python train.py --head_dim=64 --activation="gelu" --dataset="wikipedia_en"
MLP neurons of a small language model. Each row is named by its layer, matrix (up: input weights) and neuron, and shows model dimensions 48-143. Each number is 500 + 40 x the weight over its row's rms, rounded and kept within 0 to 999. Numbers have three digits each.
After each neuron's rows, "fires on" lists the tokens most often at its 100 highest values on Wikipedia text that the model never trained on. A number after a token or word is its count.

L6.up603:539421526492591434568487500515550548512506537509504521474468532505475513560525502495526466453459495505474597505533465462460532523526575496486470523479529500484458504538450496572534500491568446540522488563466436539492535515502518483489440500543502497519503480553545578528475437536539426457
fires on: "." 45, "2" 9, "N" 4

L2.up1062:509522560445511582490515471477511510529488460495509492469522454517524532524451582444497472531510489512521547501507519537516435504505462489526451539481456442507462497427482528479474496589496494547501551480536480440442395478491507527558504545405548489463453573414580519449485545542507445483
fires on: " t" 53, " world" 20, "int" 11, " Int" 4, " T" 4

L6.up1123:542494447567465530575536539423523590501548491517448471516527513548436502510494473465565442433534492545480475513460448475488563540530476463470450537499528516568535475538540445501500459547578449608490489486448441515427552562457506501447499437534545510453535487497484550458543518511527476473
fires on: "th" 49, "2" 7, "rd" 6, "st" 6, "nd" 6, "3" 6

L5.up241:591545419506493466508449519477516491534508447515460595539557475434549528488518496477426500495566546481547483466386487508455451521555523457488485516491540554484487449562374516440433535447534551521486507581488468435474533484505514530439524487501515418424563495547551512533480535459516474501
fires on: " —" 16, " r" 15, " |" 15, " from" 8, " Ref" 7, "m" 7

L2.up477:564566491508504521488552469481456486500481493503484565495538494582434511538488503520462506507503514500505490434489430389498507484492561504528570541511552480469524460487476448500524396500480531534407521525545558538505505475521541487539586490496551472504506458514457491460535482496497507501
fires on: "%" 19, "els" 14, "lect" 7, " Labour" 6, "ights" 6, "les" 5

L2.up68:490511483500435586498580478589392487467525527534530550546560544487473575534539480613494482562503482454535522461510474502468524430482463471474485490508569494487493477485548545555531554561522482509452450492476527491565534494499455411496502494511534444481498521544436575445511469447542514520
fires on: " con" 33, " land" 22, " elect" 12, " cont" 11, " Res" 8, " res" 6

L2.up1147:487443457474533531473534484522493534527479519440557500510471552463561490544464530485466483450538535505496527452499489485505543448589459476581515461517493496502500510487533482473541582444501498560505570432466430451544478520487446494564559499481501492563538496531503467394540479448485554537
fires on: " work" 20, "ations" 9, "ook" 8, " Awards" 8, " po" 6

L5.up419:499549505467487428516540482449451504498514542547434479539534543517533500459525487535462508537584442540522542562469497558527524546558455537493508470526463475505544456523473485473453497543435450576476446565434473462512487524504448525450539579556483513520533500436509577459514455577465467499
fires on: " a" 36, "t" 13, "p" 10, "T" 8, " p" 7

L6.up786:517497473507380495470461494463500521478467460475490539483581458530510522515562511518615463492514507442518436514512509640566524564448548492449502490489533472556545481533495556569518563437563490584568474480497533582479468527525499429488462507511564492475533477458529485534552503509481494441
fires on: "9" 16, "6" 9, "ar" 8, ")" 8, "8" 6, "7" 6

L2.up1021:486527547493501576469536473510478557450489487541472501519537531453544469504489569498534490493503494522518521480476554476504489492527489477532507508482533466483540495418495432581504492542562549550478552487421487560511466397457514487516400528509529500526514436495483492518540488429520500576
fires on: "h" 30, "am" 19, "w" 17, "z" 8, "ag" 5

L2.up615:437546540470497458542480477506441521531529439469485564450539524433463510512498459489520475495481511573471477468540495523470531495478534537559513538459470447487486443510577487453422546528530480530502555602474502462533528452474509538528550535506520473549437534486438529510511430492487474504
fires on: " such" 28, " focus" 8, " collabor" 8, " success" 7, " Sh" 6, "Sh" 5

L2.up497:524483576434522523466444478522613472407502527546476517518374534538521517446471471531495497481517595479456486512530497531496494527459514490512539577578515403460481564550548511468476470552531440478482479474520488470458535420557412513461457458506471528521530514546500496526502417477502525551
fires on: " special" 14, " pl" 13, " Bol" 11, " el" 11, " invol" 8

L5.up729:474576527518544522503517475555488478480453448482523509503473483537528495493440528499496492544500491499524523472510537553481555548449578456593461488469464543519514557555484533494480564507544499431488467453424520538460495431454406502537571523516533411488518478477442531462543486499433450446
fires on: " |\n" 73, " " 19

L2.up712:478470492532496485469497446535439431562572507539420454524496458514557530502502592487604476516425519490481488536490521528546452523469468558457504620480465406555543504478466527543573524577452490512538511493481443516477426471390491573456487473496599581539479525442468389523504469513450456452
fires on: "," 64, " long" 12, " Although" 7, " Despite" 4

L5.up592:560475541460499497478464549443515435452451450505521494499534529560489500509398482539455508544447487496513498518449507502493533501469546549492477602465487456503565561498550492523511454471504548526526476409507483403533534521594476556509484498539504425464523414555511518523492529558498460536
fires on: " on" 45, " in" 20, "og" 6

L6.up1060:509478550545474449454456511479517514470451448468446499541486485512526439477482569514535502563450538482446497559525534635431435480522524491513512517574442406468542532523476561505532450474497583454480464435498549490513505523507515539462478467499505478515509436531463481459481511515516456559
fires on: " career" 16, "==\n" 15, " in" 7, "ing" 4, "ation" 4, " ==\n" 4

L2.up992:568509536472481572522487419500524573480537531533499492604456547467538443488497553512489586460479474518535452503442530425445491454534542478559502479475541478466498468457537447489514505579519469459480533492478484499513504486522499517528574459443511457504476486535562477460477491500542545483
fires on: "w" 92, "f" 7

L5.up1108:472478477555511555548512526525443498482554499406470456490497498468440462520492482450516574477555475529520438576513499457511462499574480473433449540464508536524474617565493585450546459530448514501457511449505488489614587492434517482470492528478476486441482519516493536526462492428466543452
fires on: " and" 41, "red" 11, ";" 10, ")" 7

L5.up168:540472464486478527529475527465517517537508569519500449436482497466485551550446496486549462492534489517538426568553440515488498445375503480529428473524517490542495415441437495519450485507441545519456535513473516536449445473526446552490457479423443544511511452482434505471440498538489539437
fires on: "," 50, " of" 15, " as" 13, " between" 7

L2.up538:534489453556480467459538521518526521506589547464529535460545524466526516519495524415507517512495543505515466472495466490532453473433455560518509526482536544507477444462513520525576474407516531436473504467464521510552477545498506469498472433505471462468399451524436460502507481392522530552
fires on: " D" 41, " ind" 12, "ton" 11, " position" 10, " management" 5, " direction" 4

L2.up675:500511515428552571440456488521544500497522484521422453481566498387530560481529548589490496484473551498426495535428509465463557610563518497472469488506525475493516508477466457556402557526521523570488430507444478524491462540497429487518467462573460582499436525486546478512494479506505476509
fires on: "ap" 33, "p" 21, "ver" 20, " No" 6, " Pal" 5, "atin" 5

L6.up8:473490470504564501491512423518511485480523447518501507425589587490501509476494491525481531607491446529553447549509520517423475555522523400507436511467579439529478539500511498524476439532501444555432476512458520491478532526537528529479478488476561458486467502529567525479467475479549511556
fires on: "," 25, ")\n\n" 12, "200" 10, " –" 6, "189" 6

L5.up951:506480511524550566459531503487555506546469483516409581501509499517505526614520523487462566494455570448451520472475517425470499494455500484540520494534524450458509432475467485543506435518487485494429461472500513556513513511433513574436474524536534442505482490503513576503456495475583510473
fires on: " C" 30, " N" 16, " R" 12

L2.up772:517494576473498437480562437490467566554499457485465505539559495398495541513564455487484550549551396465474474454508500492474527520492517492509525482469502444542534496493455502502445477565528396448456499493450458474520515426499486561557598522525564467571506505533451491434525502409410545550
fires on: "ct" 23, " such" 23, " collabor" 8, " consist" 7, " Cont" 6, "iqu" 4

L2.up355:483514454468470512461487496460477464615413481437480489477498517494530555535399569483446523498485524454542489439557562448461484550534518571602529530469609471463526481480499538491516469444556452508499510520498511458542421458460448439543513441526494475516476577508469469459500535500459555483
fires on: "ri" 14, " Paris" 8, " London" 8, " there" 8, " Moscow" 7, " Tokyo" 7

L2.up317:497481498453445466454470529496491478562508480451550547476586489502536504482512499513555494448466579562514528505473524554520468581486526516523447543515513446544466532441457562609571566531492457553499415427489482455462531461547485493457501511449572481446507527432489514506479476517519514507
fires on: " T" 76, " Tr" 14, " Ta" 9

L6.up101:583537498537519507524477526527444478464480580358494464501520528446443441483477581469444486514453528493558499591489442492514529519472543479543470492497513506472529491540560552474507531539538473488412521495531480558508460538453514482555527568524503482460472466518530426579542471456493508497
fires on: ";" 51, "." 26, " and" 6, "/" 4

L2.up529:451492534452541495577490450542477518522580487431578422448569406499457498516492494479558522507517447507490514423535438459483548503481517419537559452515527483528484498552519470429519453403570506536522485501541475478591478499463502418525494490535546501478544532502442503475461518485501535530
fires on: "ile" 41, " same" 24, "ey" 7, " died" 6, "ever" 4

L2.up636:502535486458545442556494396498456526539463489556399472473556515533536506465463554457543498534465554535449532519547448532497538513483526530514519567595456423477451525476460453467516559526497493565513548540490489455526428386405513477514594466481555542552537525510499499469473441512462493537
fires on: "," 79, " Label" 6, " Entertainment" 5

L5.up1057:575534444563461471504479549420536520489507457516517504465469561510558475483533482512506536533529509511473498485404542523504483510482508478476418506478476433470475468441522467492480526586574504566512574525507513568536503479477457550475529558405472458620513525491461492567508535490415479478
fires on: " was" 27, "p" 10, " is" 9, " announced" 6, " app" 4, " were" 4

L2.up700:559484469464532463475510509476526508414429428471505533588445476533487560511482482456538497533509452537560513464514519500519510513485521488531507477498593518426546545593491504461599547483454553500403462506500477518443507515453476547585458459495494439487448536427468507473516566459469546522
fires on: "if" 37, " title" 18, " record" 14, "-S" 10, " races" 4

L5.up5:484525508496530511504513515522447483455561497477575510543557560468534570477481505557518509563577554547521480505559547520510459478532509451578504521428405513487494518574479522452517498517450475472508525412505525530464590567460474591547490550524494467535464466488503514455523409465472525538
fires on: " " 41, "ate" 8, "s" 7, "ated" 6

L5.up1017:460559541530505491429510454517523468576489544526527549549497551498519532537462480457479489511424433494502533447515521419494480500481436483517468426444441556493391479499510542518512565569466466546449478444536517461466518475515439530492539514566535444548480535572502594532519557511549493583
fires on: " D" 18, " C" 16, "C" 14, "D" 7, " V" 6

L2.up603:466480508501536510541537444506508532526389495493513490453474491459538469517518490507500430557507535460516521565435541494512502578465451494558478494488452480507556508464515503492460549537500520532427521541487486503508539556449430526524573537492481419436529542454426501445474469487563466431
fires on: " |\n" 53, " Conn" 10, " Sep" 5, " Turnout" 5, "″N" 5, " Re" 4

L2.up1019:561505461472427491545495578495493493525514446501444517569494499444453506568515470547502542456518476503499466483498461511472527481532564524522528546541582500450523555526562527530462480550492491547576494497480510451511526544438460487466498528535505473484557455490427517483545442497469497508
fires on: " un" 44, " Un" 21, "Th" 10, " Non" 7, " Ec" 4, " His" 4

L2.up65:548532547523436594464405481493443486495568418490435522529552531488501472490516464512551476555439545469585405472471473539566477547485534506507554486466545503507460462497505522540485491433528484523497541472513502549444499495479459537537447542487564442527475544475438537379487476531535477492
fires on: " Car" 21, " States" 18, " ad" 14, " per" 11, " appear" 9, " Field" 6

L5.up270:579529471525477485410491480509514484507499558473446440515521515508556505507446460446522431516473462440553466497430501539474500531547514515520469467466493468565480506485439589590507527448479452423490491498521567515507440511544434495464570526561571533477498461469511583500579562445489521494
fires on: "c" 24, "7" 12, "ar" 11, "ag" 7, "um" 5, " Col" 5

L5.up814:506543536479506428471523525484525504456441476486433531443534537498490512432471512532488491497431488509463455520423480490525482441487508599523541514514464461473449605510476503451521480542469519517540566465443433419551593501449548480475479483489440439530494401513569536439455505489469436491
fires on: " in" 42, "1" 10, "0" 6, " won" 4, "5" 4, "199" 4

L5.up813:489490580570510475503499538444460532551506518421518574423436467520527540522547534551609519479503477507490515529488452480444468515501461444581580544519573482521482560548557536526556526469500445519520528453517451456519509469463528501435437548475468485488482473517555458560453483520488472494
fires on: " G" 62, " \"" 12, " " 6, "g" 5, " |" 5, " [" 4

L2.up1143:491490478557583497490530484518489474487487425549417485542483510479539515461530502477559478535507460527511485537577494563569477478507489490521461542519415496555528473488501385544501503539470571548502517533460516494583395380452466553474482511482447628526508515502498510454439468544466526502
fires on: "," 84, "'," 15

L2.up441:480497550533500509477445511520524438486498484498511479476512457469516472498502566485470485520422529502520504485457490459557498509572529501502474476552471523571453449429522588455541520470457464493521411539444538478510494563503418492482478503500541482486468395502527515513551497472485483481
fires on: "ph" 23, " system" 15, " million" 9, " Empire" 8, " ph" 5, " structure" 5

L5.up668:502461524446477435470402483455510524477528557492550440496512464554521496509588507459548497491460481488545533545443517490498486424480556531535511379474575505444496491525462472423561508459488512453477446452456508478401538495484435483475404467548511483536499530500509469491551530510456494482
fires on: "u" 32, "e" 22, "che" 8, "c" 6, "ri" 4

L6.up581:483504413560549423498485516486481513561481492508481476561515447514474405477519503516497536494531497448530492509594526480451500495504485519498523472487387519468476576505489468522549581494539448580545448435494495458555483491453494503477575507490508510497482456516586511617515519536537524495
fires on: " b" 19, "B" 16, " B" 13, "G" 12, " F" 5

L2.up903:502522533520578442490515482521523537501449491465596441554516487432548427477471515529477481540527498489479519402504522524474481457505488480548525486503598494512542520519547485472448508574538466489474555523503498525444483541517438443460504468453551510537510552445448524420523543452480456472
fires on: " |\n" 50, " [" 15, "[" 13, ";\n" 12

L6.up1031:530480505493464435537508536484441441467503465449437471493395540491562527454448538486542476530520470564535521503525477530557425504549477600488533539486408484501460587502459400529533610489498587501535537451437468526460539552506457481478509536433474539562502505438548548570462506558476494450
fires on: " |" 29, " was" 8, " is" 6, "," 6, "14" 5, ")" 5

L5.up23:473482469500495418489506456503571529498526563470481503453454492470462478513531554537516497470496440508585527504555583529568521490459520534438446504481497482524469533479499483446499443430521455475517558520441495480446464491481511423535467496487508417444458482467487567520491513470579522427
fires on: " for" 23, " to" 13, "ent" 5, " on" 5, " in" 4, " after" 4